config = dict(
    num_attention_heads=3,
    hidden_act='tanh_gelu',
    norm_eps=1e-06,
    init='normal',
    init_std_qkv=0.0255,
    init_std_o=0.0,
    init_std_up=0.0255,
    decay_shape='sqrt',
    max_seq_len=2048,
    doc_mask=False,
    dataset='wikipedia_en',
)
MLP neurons of a small language model. Each row is named by its layer, matrix (down: output weights) and neuron, and shows model dimensions 320-383. Each number is 50 + 15 x the weight over its row's rms, rounded and kept within 0 to 99.
Before each neuron's rows, "fires before" lists the tokens most often just after its 100 highest values on Wikipedia text that the model never trained on.

fires before: " |", "0", "4", "–"
L8.down168:61 64 36 41 52 51 60 48 59 63 54 59 53 73 35 49 54 50 61 25 19 38 49 39 38 42 23 52 45 45 47 28 55 63 39 79 70 64 80 55 59 38 39 64 55 68 23 54 69 57 57 34 42 54 72 51 65 65 32 56 28 56 69 39

fires before: "0", "9", " the"
L7.down1027:66 75 39 23 74 53 26 50 83 75 47 56 34 49 66 48 58 64 65 26 81 34 62 62 60 35 57 60 61 47 42 45 56 61 51 43 44 50 62 54 48 78 59 44 52 64 57 36 53 70 34 50 76 91 32 59 37 22 62 33 71 52 67 50

fires before: "1", "9", "2", "3", "7", "0"
L8.down1358:21 26 62 65 46 54 60 53 48 68 45 61 32 50 49 60 56 55 37 52 46 50 55 60 43 72 56 58 57 38 52 43 55 47 32 46 51 54 45 30 46 57 47 51 66 44 40 49 49 53 31 27 78 45 44 31 75 71 29 54 32 56 49 50

fires before: "2", "0", "1", "lus", "7"
L8.down272:88 51 29 55 77 33 47 58 54 35 23 52 33 45 38 49 44 34 48 55 77 55 52 39 57 56 54 42 65 64 28 48 75 59 60 49 39 50 45 73 42 48 69 56 62 22 45 68 25 99 37 31 22 23 59 77 52 86 70 46 50 48 47 46

fires before: "0", "1", "9", " |", "4"
L8.down1310:44 37 41 50 58 80 52 55 55 42 66 44 57 55 37 33 71 56 54 48 63 81 61 59 43 77 52 51 61 69 70 46 93 40 48 49 34 60 51 54 67 30 63 56 16 43 64 71 46 48 17 55 67 44 23 38 52 66 69 43 68 43 85 67

fires before: "|", "\n", "-"
L5.down371:74 48 62 80 22 54 70 87 72 59 51 70 52 53 56 63 54 74 23 53 34 59 39 33 32 40 38 44 58 45 59 45 84 37 41 69 65 86 49 42 65 46 68 64 47 39 52 55 40 65 70 47 70 70 51 37 57 52 39 66 26 62 59 32

fires before: "\n", "-", "The", " "
L4.down183:57 56 83 57 89 51 29 62 61 47 42 41 72 44 61 64 34 33 68 73 57 38 78 46 47 64 37 71 79 42 64 46 50 71 49 50 67 62 31 34 45 55 23 55 54 43 56 43 60 62 32 46 58 62 45 71 83 45 52 56 74 58 64 53

fires before: "7", "8", "9", "ki"
L8.down1060:41 61 60 65 57 24 63 51 25 68 68 40 62 31 37 68 49 25 65 58 44 56 55 64 39 45 37 70 49 39 51 74 49 26 46 26 23 54 71 89 29 41 64 43 55 35 55 35 39 34 68 45 69 49 33 41 80 43 64 29 43 28 52 60

fires before: "s"
L5.down985:59 60 37 22 46 65 49 36 49 51 85 51 29 55 61 78 56 49 65 61 29 32 78 59 71 60 56 43 43 45 75 51 58 54 26 50 72 42 43 42 18 48 35 43 37 63 67 68 18 58 42 53 47 34 57 47 74 50 79 42 48 59 37 61

fires before: "0", "1", "2"
L4.down1195:72 45 51 63 76 47 36 55 33 21 48 37 54 79 46 62 42 56 12 45 30 63 39 40 47 48 43 51 42 52 45 29 86 39 47 72 58 45 54 36 46 43 37 46 41 60 30 32 59 42 61 58 59 43 56 54 42 42 64 34 24 80 29 74

fires before: "0", "1", "6", "5", "3", "7"
L7.down897:18 35 35 59 36 40 64 56 20 36 86 20 49 25 49 51 68 25 60 28 55 52 53 41 31 61 64 23 51 43 62 55 82 42 73 38 32 71 30 18 70 46 79 59 37 69 23 51 57 80 33 41 63 44 29 56 56 52 56 46 48 61 56 61

fires before: "9", "-", "8", "2", "7", "6"
L7.down718:47 61 61 63 66 42 58 61 67 73 22 68 49 79 26 51 66 52 52 52 57 56 37 65 53 56 52 38 73 72 61 78 41 27 41 45 52 34 72 47 35 44 52 16 49 54 26 55 50 66 57 41 33 71 56 40 42 54 58 52 54 52 60 23

fires before: "9", "2", "7", "8", "1"
L8.down397:49 45 30 65 48 46 58 54 29 18 38 48 57 60 37 72 39 42 36 53 67 47 53 56 42 61 49 33 40 45 41 29 54 52 44 23 73 23 36 58 22 74 57 41 34 55 50 31 53 44 27 69 32 64 45 64 65 52 61 46 55 55 56 33

fires before: "\n", " |", " ", "s", " by"
L4.down578:40 58 65 33 41 55 67 49 71 62 60 64 44 71 50 40 52 55 41 65 46 55 04 56 42 56 31 41 30 60 52 53 69 33 42 46 55 42 48 52 34 63 44 95 29 52 53 45 46 56 50 41 62 57 61 45 48 55 47 51 24 67 42 57

fires before: " ", " the"
L8.down904:45 39 56 45 24 58 51 46 95 76 24 50 53 27 38 28 81 21 77 53 52 33 80 53 56 56 47 61 30 54 20 82 40 55 70 40 44 75 42 49 49 69 85 52 51 56 69 74 44 61 29 19 45 51 49 39 67 34 48 48 57 28 33 31

fires before: "2", "1", "0", " a"
L8.down465:50 58 35 54 56 51 68 40 62 39 63 52 72 51 49 49 26 67 52 60 29 60 75 22 64 60 36 35 55 57 59 42 57 40 57 72 92 71 49 80 74 57 67 36 56 58 34 65 46 30 21 62 50 72 59 04 39 67 53 42 43 67 51 22

fires before: "0", "2", "1", "4"
L8.down672:60 56 60 40 61 36 34 54 43 59 60 58 42 55 52 55 61 49 76 60 48 25 35 22 58 29 48 46 64 45 46 67 35 48 40 49 65 47 43 57 57 45 40 54 49 91 53 22 47 51 64 59 66 30 34 39 50 47 41 45 54 78 37 57

fires before: "|", "-", "\n", "$"
L8.down1219:57 55 68 64 99 45 55 79 31 56 50 56 29 30 33 53 38 60 59 37 58 29 53 52 55 38 56 47 80 65 51 72 26 54 62 43 62 77 64 57 51 71 49 51 11 69 73 50 57 36 48 34 43 32 59 39 52 51 70 10 70 62 74 55

fires before: "\n"
L4.down987:42 32 47 33 54 52 43 77 41 47 54 39 33 42 44 40 64 56 32 72 36 72 58 77 78 54 15 41 53 46 88 58 47 59 40 31 52 49 60 19 82 41 57 37 50 54 66 34 43 62 62 33 45 43 69 62 22 75 45 30 55 49 53 56

fires before: "1", "0", "4", "9", "8", "3"
L8.down354:34 26 40 53 64 39 38 50 83 49 40 41 38 73 09 47 23 56 42 35 66 50 67 63 50 40 57 48 71 65 68 49 54 71 61 76 35 91 53 43 42 53 50 49 34 73 49 39 52 80 39 41 65 55 55 73 41 61 22 16 32 59 73 51

fires before: " |", "5", "9", "8", " ", "7"
L5.down444:03 29 53 58 63 37 33 36 38 44 57 57 28 58 36 55 55 54 42 40 30 53 28 66 72 35 35 26 27 47 50 59 66 54 70 40 38 53 51 68 58 72 38 59 31 32 37 57 37 81 65 48 54 44 60 22 47 71 27 60 24 50 29 37

fires before: " |", "6", "8", "5", "0"
L5.down513:60 88 66 43 45 69 32 32 52 64 65 48 57 66 48 53 46 50 74 41 69 49 50 49 41 58 72 31 64 77 48 61 59 53 42 59 33 53 45 40 34 31 57 52 27 52 50 61 39 53 80 47 82 59 63 53 14 57 48 35 70 53 74 34

fires before: "\n", "---|---|---|---|", " |"
L8.down1433:01 27 69 55 56 38 59 37 50 69 52 69 58 53 20 65 61 57 49 68 27 67 43 18 62 65 66 45 57 29 66 34 37 58 74 44 41 46 72 51 42 73 58 48 46 78 59 37 53 88 52 29 45 17 70 25 51 52 52 56 42 21 66 64

fires before: "9", "0", "8", "1"
L7.down920:62 40 45 59 58 65 57 38 59 53 37 44 37 44 74 26 65 26 51 61 45 34 48 58 51 85 49 72 42 30 50 51 65 35 28 32 53 27 53 58 77 47 50 40 26 61 47 67 68 62 32 33 39 54 50 36 41 71 40 49 55 39 88 19

fires before: "\n", "-"
L5.down781:29 48 60 65 37 43 55 36 23 11 38 69 40 35 39 51 41 47 56 43 58 64 44 71 48 47 72 51 73 52 70 65 51 51 66 35 58 66 54 34 44 62 83 46 37 27 31 43 55 39 61 43 36 30 60 77 46 36 53 59 51 50 30 30

fires before: "0", "9", "2", "8", "1"
L7.down184:51 62 28 52 48 38 41 48 56 42 22 35 57 37 43 60 67 73 38 22 48 58 97 69 65 36 42 69 45 56 55 54 53 26 71 52 75 49 48 45 44 42 95 50 62 44 88 47 49 60 56 42 61 59 86 40 41 49 79 49 70 81 58 46

fires before: "6", "7", "8", "5", "1"
L8.down211:51 48 26 54 14 43 50 38 13 45 48 62 49 55 36 60 59 64 47 77 68 23 49 58 15 63 27 73 57 41 54 62 51 47 55 30 33 79 84 71 61 33 67 61 55 35 57 30 58 39 19 79 51 72 34 23 85 22 51 11 40 47 46 67

fires before: " ", "\n", " running"
L4.down1019:85 57 59 78 41 40 45 53 52 61 56 76 38 51 78 47 36 67 15 47 58 52 36 43 57 60 21 53 57 62 65 48 60 33 33 61 63 43 35 28 61 64 40 43 46 37 53 62 54 54 53 49 72 57 51 35 54 61 10 66 40 33 45 61

fires before: "7", "0", "6", "2", "9"
L7.down926:51 56 44 47 62 49 50 69 78 61 54 43 63 43 31 63 57 70 37 74 54 58 61 62 32 57 53 53 52 42 64 43 55 30 48 49 31 48 43 45 51 45 53 34 42 73 30 60 64 50 68 08 80 35 43 51 47 44 36 73 64 61 47 37

fires before: " ", "\n", " |"
L7.down953:32 51 74 40 78 36 39 43 41 58 39 54 54 38 72 52 42 49 58 68 57 35 77 33 58 44 36 35 37 51 53 50 68 50 49 59 50 35 58 56 34 67 34 30 30 41 17 67 59 19 32 43 24 78 29 41 63 69 52 58 60 67 67 53

fires before: "|", "-", "\n"
L4.down219:63 60 58 57 70 62 57 58 49 35 58 74 48 50 31 56 65 63 24 43 57 37 36 49 42 49 50 43 59 76 57 56 66 47 66 46 20 49 57 68 67 30 40 38 26 56 70 66 45 34 47 47 54 44 64 52 33 55 57 41 41 50 77 70

fires before: " a", "2", "7", "8", "6", "1"
L8.down718:46 24 44 60 62 52 44 26 27 47 68 31 25 44 28 78 43 36 20 61 38 36 67 49 52 60 30 55 57 29 49 35 36 62 47 46 69 70 66 67 74 52 73 36 16 71 18 50 43 76 31 42 42 66 61 43 52 60 29 26 48 54 59 40

fires before: " to", " as", " by", " with", " in", " for"
L7.down463:24 43 63 67 38 33 24 79 49 38 38 64 49 67 39 45 46 47 46 65 65 58 53 20 52 60 59 38 60 76 65 47 41 29 61 54 36 39 46 62 66 42 71 56 45 47 14 78 73 47 15 38 38 62 54 39 56 59 55 64 49 61 49 67

fires before: " |", ".", "'", "′", "″"
L7.down534:83 67 45 60 42 48 55 64 21 95 35 65 08 43 44 39 43 65 64 46 33 43 33 32 54 50 47 32 56 54 68 58 25 37 64 36 60 28 54 71 54 57 26 43 53 74 30 28 23 72 51 51 51 55 24 51 51 51 55 68 73 39 73 75

fires before: "0", "1", "2"
L7.down194:75 24 35 43 73 35 69 46 54 27 29 32 38 41 33 61 42 57 48 21 48 50 40 46 70 34 48 51 53 63 59 37 77 35 25 59 39 42 42 51 34 60 76 29 66 56 38 60 61 43 60 49 56 32 59 64 49 41 55 35 33 65 36 47

fires before: "9", "4", "8", "7"
L7.down716:65 38 54 48 37 50 44 81 51 45 33 73 37 59 48 56 35 65 75 21 61 42 50 54 62 51 81 46 64 63 63 29 56 43 71 27 38 56 69 56 41 46 59 40 44 48 57 46 54 59 23 36 47 71 37 41 61 69 70 55 54 59 65 59

fires before: "1", "2", "0"
L8.down1475:30 22 32 47 35 65 44 56 59 58 42 31 45 65 44 66 34 37 52 55 22 52 45 36 45 60 21 77 25 48 54 59 40 39 46 73 44 65 67 46 58 68 61 52 51 64 52 20 44 46 34 48 57 52 66 54 60 47 62 58 65 38 22 43

fires before: "\n", "-", " The"
L5.down19:58 35 38 57 45 47 43 71 60 42 26 41 60 43 42 83 37 44 58 35 75 40 51 40 35 53 50 65 65 29 68 41 41 58 65 57 57 95 40 61 54 53 63 74 10 42 38 43 59 34 48 45 58 46 38 29 56 20 42 62 49 61 76 28

fires before: "\n", "The", "In", " In", " The"
L5.down809:45 38 78 75 60 42 60 81 55 62 41 54 31 54 64 57 31 35 49 65 41 34 59 34 48 80 34 55 69 30 72 45 32 75 41 53 65 59 64 54 50 74 38 62 44 78 71 58 74 51 42 24 47 52 20 73 47 35 47 46 63 62 52 45

fires before: "s", "es", "ed"
L7.down633:53 57 40 63 66 15 31 66 46 40 45 51 66 51 32 32 56 47 25 60 27 12 45 54 43 52 47 61 54 50 78 58 43 49 47 44 60 32 37 37 37 43 59 49 50 47 22 62 65 22 23 49 52 49 71 46 52 32 62 62 39 43 54 48

fires before: " ", "0", " |", "\n"
L7.down343:34 25 26 57 39 57 54 78 46 54 82 57 64 51 20 46 57 62 57 46 39 58 70 62 36 28 42 40 49 31 44 67 73 54 37 51 44 88 55 43 17 73 54 48 62 49 64 63 63 57 59 63 66 58 59 50 43 47 53 45 03 80 41 38

fires before: " |", "8", "7"
L8.down722:49 70 65 64 26 52 53 13 26 50 30 19 55 58 49 53 55 43 42 08 81 40 14 39 42 35 49 48 50 50 55 64 50 40 35 53 35 41 29 68 44 23 49 57 64 34 49 51 51 57 56 44 67 41 63 48 60 33 73 42 37 44 49 64

fires before: "1", "3", "2", "4", "."
L7.down971:49 77 16 20 40 51 54 33 45 52 12 38 26 77 29 44 53 48 48 59 53 52 35 44 46 50 33 62 58 39 61 61 71 60 43 47 51 42 59 36 64 74 67 38 72 57 46 34 32 70 59 53 24 65 46 70 32 24 56 43 29 48 27 35

fires before: "-", "\n", " ", " The"
L4.down1159:54 40 41 21 40 56 53 52 60 58 43 46 40 60 54 44 40 19 50 43 54 35 47 26 53 39 53 35 82 52 52 60 34 31 18 38 64 08 56 50 45 53 71 42 64 45 73 31 44 40 79 67 37 34 41 79 64 33 78 29 46 41 34 17

fires before: "9", "0", "4", "8", "6", "7"
L8.down49:59 63 43 38 58 37 56 54 35 50 76 45 39 52 78 80 51 43 63 49 53 54 62 45 48 14 56 70 53 34 50 43 49 38 62 51 45 41 80 36 58 35 51 60 54 42 60 38 53 72 44 47 49 52 70 65 44 63 42 28 40 52 72 30

fires before: "\n", " "
L4.down561:75 59 47 54 48 56 60 74 29 39 51 31 36 24 64 56 46 71 48 52 49 56 46 53 69 70 50 28 36 65 42 55 36 53 53 55 78 76 50 43 59 36 41 48 54 24 42 45 52 27 60 74 17 79 55 56 35 37 27 41 44 67 60 43

fires before: "7", "3", "6", "0", "2", "8"
L5.down283:70 42 28 26 64 38 67 54 78 36 44 53 30 47 61 28 36 59 61 38 51 42 38 51 87 27 49 27 34 33 49 40 58 45 39 46 47 64 51 63 87 63 49 23 34 20 54 33 52 68 32 63 43 59 44 41 56 55 60 55 49 65 61 31

fires before: " |", "\n", " ", "|", ";", ","
L4.down595:58 40 74 69 42 55 64 46 64 52 40 48 57 60 53 64 36 35 33 68 32 42 27 47 36 47 47 44 55 58 27 76 49 30 38 53 59 39 33 41 59 37 63 40 44 26 55 79 43 28 75 38 50 84 45 54 32 39 41 42 23 75 78 61

fires before: "\n", "0"
L5.down1501:60 57 37 41 82 55 37 69 45 44 54 31 44 36 23 30 25 34 24 42 65 36 40 33 50 39 45 04 39 82 64 47 77 37 25 52 57 39 39 31 66 72 55 67 27 57 50 45 67 45 53 61 65 29 63 55 46 42 37 57 85 78 43 43

fires before: "1", "0", "2", "ed", "s", " |"
L4.down769:68 61 53 58 42 42 44 50 34 45 46 32 34 55 61 75 59 53 44 31 40 27 39 50 48 39 64 20 58 48 57 37 61 61 50 77 73 46 45 45 55 57 41 66 52 59 60 36 54 35 61 58 60 70 52 52 37 20 47 58 22 75 67 58

fires before: "|", " |", "\n", "|---|---|"
L8.down784:57 30 57 44 26 39 47 51 18 25 43 77 29 32 51 43 60 56 28 30 54 45 65 40 47 20 55 60 69 53 48 32 38 29 70 57 29 52 53 49 77 86 46 64 31 49 19 81 62 44 78 38 54 56 42 79 34 59 60 40 38 65 64 52

fires before: "0", "1", "|", "2", "\n", " "
L8.down170:42 41 33 67 51 41 73 59 43 34 74 71 66 41 45 78 44 47 54 36 50 41 50 49 51 46 37 51 59 43 61 26 54 62 39 37 37 68 59 40 59 17 78 38 60 33 72 40 47 67 72 56 39 60 25 45 53 54 38 34 52 68 63 41

fires before: "\n", "-"
L4.down1290:83 58 58 65 75 56 32 57 44 40 36 26 54 41 55 52 56 36 66 43 70 67 53 36 54 58 53 48 59 48 56 60 47 59 66 65 78 68 38 58 54 69 32 43 44 58 61 41 66 66 48 55 56 62 54 65 69 33 40 49 46 76 61 54

fires before: "2", "0", "9", "1", "8"
L7.down552:56 16 34 63 66 65 62 32 49 40 26 28 70 48 66 57 32 37 35 73 44 41 41 61 51 89 37 36 51 45 51 69 29 54 25 49 54 53 39 52 56 41 56 65 46 50 39 52 53 31 46 49 51 52 58 41 41 38 44 23 54 60 50 40

fires before: " |", " ", " copies", ".", "pt"
L5.down180:45 46 82 60 35 39 33 79 34 47 05 52 56 37 27 67 52 54 44 67 44 58 34 49 66 79 37 70 51 64 77 51 53 43 61 62 44 52 66 42 53 46 41 59 39 41 64 68 48 85 76 48 56 45 46 26 10 47 60 44 49 53 57 33

fires before: " ", ","
L7.down665:48 36 46 52 44 70 50 54 57 62 60 43 70 61 90 54 28 53 14 40 56 37 35 44 34 48 49 78 33 64 64 64 52 30 58 34 74 34 58 47 53 39 45 79 39 62 70 38 45 34 58 28 51 43 43 27 56 92 49 59 43 45 54 65

fires before: "\n", "-", "3", "|"
L5.down763:38 64 63 58 77 74 31 45 53 34 40 63 36 56 58 48 31 76 36 53 56 53 59 38 43 48 13 43 76 66 36 83 26 68 72 47 56 60 65 47 46 60 33 59 27 69 38 71 67 33 55 23 54 59 63 93 48 64 38 20 71 31 89 57

fires before: " by", " as", " in", " to", " for", " with"
L8.down867:37 34 50 60 38 45 46 39 65 42 51 81 56 51 33 66 55 34 56 58 25 56 55 60 23 78 56 60 23 50 55 68 56 41 47 68 56 31 64 48 53 55 74 62 32 38 36 61 74 67 42 49 56 40 52 32 59 45 73 38 68 62 82 79

fires before: " ", "0", "2", "1", "6", "5"
L4.down1145:22 38 69 43 32 39 75 58 28 10 52 71 24 68 48 61 53 34 70 63 52 45 41 48 35 70 39 30 34 24 38 33 62 71 55 49 21 70 30 45 86 69 69 54 09 64 71 55 57 27 56 62 26 41 62 45 47 46 59 61 27 67 26 63

fires before: "0", "1", "2"
L8.down1407:48 37 40 52 45 63 63 78 27 61 45 84 31 44 14 49 47 60 46 32 46 38 32 57 11 35 59 41 44 81 43 54 65 39 55 42 58 69 64 32 38 67 76 43 59 36 25 37 48 65 66 70 33 48 38 52 39 15 64 19 60 39 38 46

fires before: "0", " |", "8", "9", "7"
L7.down792:58 49 08 44 37 51 26 75 47 49 91 43 32 11 16 66 33 33 54 33 38 27 54 59 41 54 43 55 51 60 49 58 64 47 54 45 22 44 73 49 65 24 60 62 57 66 52 57 61 49 45 36 43 40 61 64 47 39 58 31 77 49 50 52

fires before: " |", "ag", " film", "\n"
L8.down1133:49 52 68 73 58 64 36 70 36 33 52 67 46 63 49 60 49 52 20 56 73 47 39 43 55 55 43 55 64 79 22 38 28 69 47 31 73 49 45 16 43 62 47 49 57 58 75 44 70 50 59 67 73 72 59 59 41 50 50 30 56 41 45 48

fires before: " |", "0", "2", "9", "7"
L4.down1017:18 54 51 59 55 50 37 58 70 46 44 62 35 68 62 26 39 54 56 39 57 77 40 90 55 35 48 49 57 54 07 52 66 46 56 39 44 67 23 65 47 56 20 78 37 41 14 63 73 34 53 17 73 41 22 45 07 43 18 46 63 56 35 50

fires before: "0", "}", "4", ".", "1", "2"
L5.down54:77 66 47 57 46 59 44 58 59 32 64 58 30 62 11 70 66 61 47 49 44 26 41 41 30 46 40 57 32 50 30 56 60 39 45 46 29 61 58 50 47 71 36 66 35 56 40 53 54 53 88 47 50 48 54 60 53 56 47 36 28 82 56 53

fires before: "%", "6", " |", "5", "8", " ("
L7.down626:53 48 55 48 64 48 15 49 58 60 52 43 56 55 39 37 40 80 54 42 59 35 42 41 52 39 40 49 65 45 48 46 50 54 67 35 57 49 41 48 23 38 70 44 36 37 08 46 53 67 26 59 15 33 42 45 44 38 64 53 61 49 38 16

fires before: "2", "1", "0", ".", " |", "3"
L7.down1378:33 46 29 58 55 43 42 37 64 58 32 63 66 66 79 54 54 62 43 38 34 48 58 39 67 45 36 38 45 52 55 51 63 34 66 74 73 50 28 59 57 55 47 51 66 54 66 53 42 40 69 38 46 56 82 34 27 31 41 63 53 30 52 40

fires before: " ", "1", "9", "2"
L8.down1053:40 45 54 44 43 46 48 55 26 84 30 73 71 69 96 37 35 46 51 77 35 45 60 74 61 54 61 58 59 55 50 52 48 46 41 54 44 87 59 57 48 46 67 34 62 57 61 53 41 67 38 24 40 78 49 69 54 16 35 69 54 71 51 25

fires before: "\n", " |", "-", ":", " in"
L5.down899:19 71 63 46 50 39 64 48 29 07 58 54 47 68 57 52 51 50 54 38 69 33 53 49 68 50 53 41 53 56 43 36 55 13 51 80 51 30 63 55 68 51 55 65 41 44 46 31 45 46 65 47 44 32 33 50 64 63 60 48 57 51 36 35

fires before: " ", "s", "sion"
L4.down294:50 31 25 41 48 52 60 53 33 78 27 37 67 37 43 37 45 42 44 67 34 67 32 80 59 62 76 42 34 39 53 57 27 52 33 33 36 56 71 50 37 72 35 37 59 35 35 42 22 31 63 36 50 35 60 47 43 38 76 41 43 57 25 43

fires before: " |", "8", "9", ".", "ha", "al"
L8.down462:56 51 18 48 44 63 37 41 12 66 30 53 49 55 45 36 51 51 46 44 52 50 24 67 73 46 49 51 51 41 64 40 60 64 61 15 55 58 32 63 66 34 66 43 60 69 25 17 62 50 42 82 46 61 54 67 60 65 42 28 72 45 42 40

fires before: " ", "1", " the", "2"
L5.down499:27 40 31 49 86 59 53 64 42 68 46 74 64 20 55 40 39 52 71 45 23 30 61 42 85 44 32 42 48 42 61 43 36 54 56 40 81 58 66 55 57 67 51 48 68 72 49 41 42 39 49 43 47 18 40 24 49 43 59 53 61 55 52 40

fires before: "0", "9", " a", "8", " the", " "
L8.down13:79 72 45 30 39 64 10 95 56 58 71 56 55 45 47 49 62 53 33 54 44 51 56 33 53 39 36 55 71 39 36 60 77 54 20 53 46 55 62 58 40 58 45 46 67 48 43 45 62 92 36 51 70 64 59 42 65 41 57 45 38 38 72 65

fires before: " ", " the", ","
L4.down873:56 40 19 64 58 44 36 34 72 33 29 43 70 30 24 41 54 34 57 95 27 42 54 67 65 62 48 51 52 39 57 87 42 30 50 43 47 75 40 46 32 46 65 58 64 35 64 37 16 59 67 42 56 57 50 51 61 39 35 68 42 49 37 46

fires before: "0", "5", "4", "6", "2", "8"
L8.down506:52 67 63 30 79 58 32 59 64 46 78 72 38 64 62 63 30 65 51 36 70 20 35 69 48 67 54 55 42 58 81 51 60 79 28 50 19 58 50 33 51 74 32 44 55 38 57 57 65 73 14 99 47 64 72 49 80 36 18 55 31 65 59 35

fires before: " |", "–", ","
L7.down1401:49 57 44 67 40 39 42 32 29 64 62 61 38 45 22 52 71 64 29 60 79 63 53 53 67 32 51 69 42 31 72 60 34 23 50 46 53 53 79 58 71 46 29 64 27 69 51 43 49 44 44 46 69 48 99 24 57 84 54 68 61 39 61 69

fires before: " ", "s"
L4.down618:65 36 41 60 64 51 36 38 26 48 47 43 64 40 54 67 39 48 41 57 40 45 61 59 45 55 39 76 53 39 65 67 50 44 28 67 55 50 84 52 65 66 41 87 34 36 70 59 45 25 28 42 57 41 63 50 69 52 43 47 56 18 76 37

fires before: "\n", "-", "|", " The"
L5.down32:33 72 42 45 43 61 39 73 65 20 31 49 58 67 50 60 63 47 49 28 35 56 44 81 31 50 42 79 69 61 48 71 53 26 62 64 40 58 50 80 37 64 64 44 38 25 40 34 36 48 60 41 47 53 29 71 47 31 58 48 47 58 56 14

fires before: "ed", "s", "ing"
L8.down1180:89 68 42 43 71 41 40 72 35 55 39 55 35 42 41 56 44 42 36 51 46 46 47 66 52 69 58 78 45 30 62 75 44 74 37 75 59 68 50 43 54 47 46 36 56 50 23 91 34 39 35 69 52 52 57 28 61 50 67 26 57 56 56 54

fires before: "\n", " "
L8.down1457:29 42 40 54 36 45 39 64 55 52 24 47 47 62 68 45 42 45 48 81 20 54 37 59 68 72 38 25 53 72 68 50 76 57 67 58 40 63 60 43 52 15 36 39 62 40 41 23 63 48 51 40 31 72 63 51 57 64 31 36 28 46 43 47

fires before: "\n", "==", " =="
L7.down851:37 52 64 35 36 59 64 67 51 64 74 55 56 49 36 58 73 29 35 60 41 48 50 39 22 59 55 59 33 48 68 39 23 47 71 39 65 25 61 60 31 89 54 49 47 28 81 38 63 37 53 53 46 61 61 64 50 59 52 45 36 34 43 59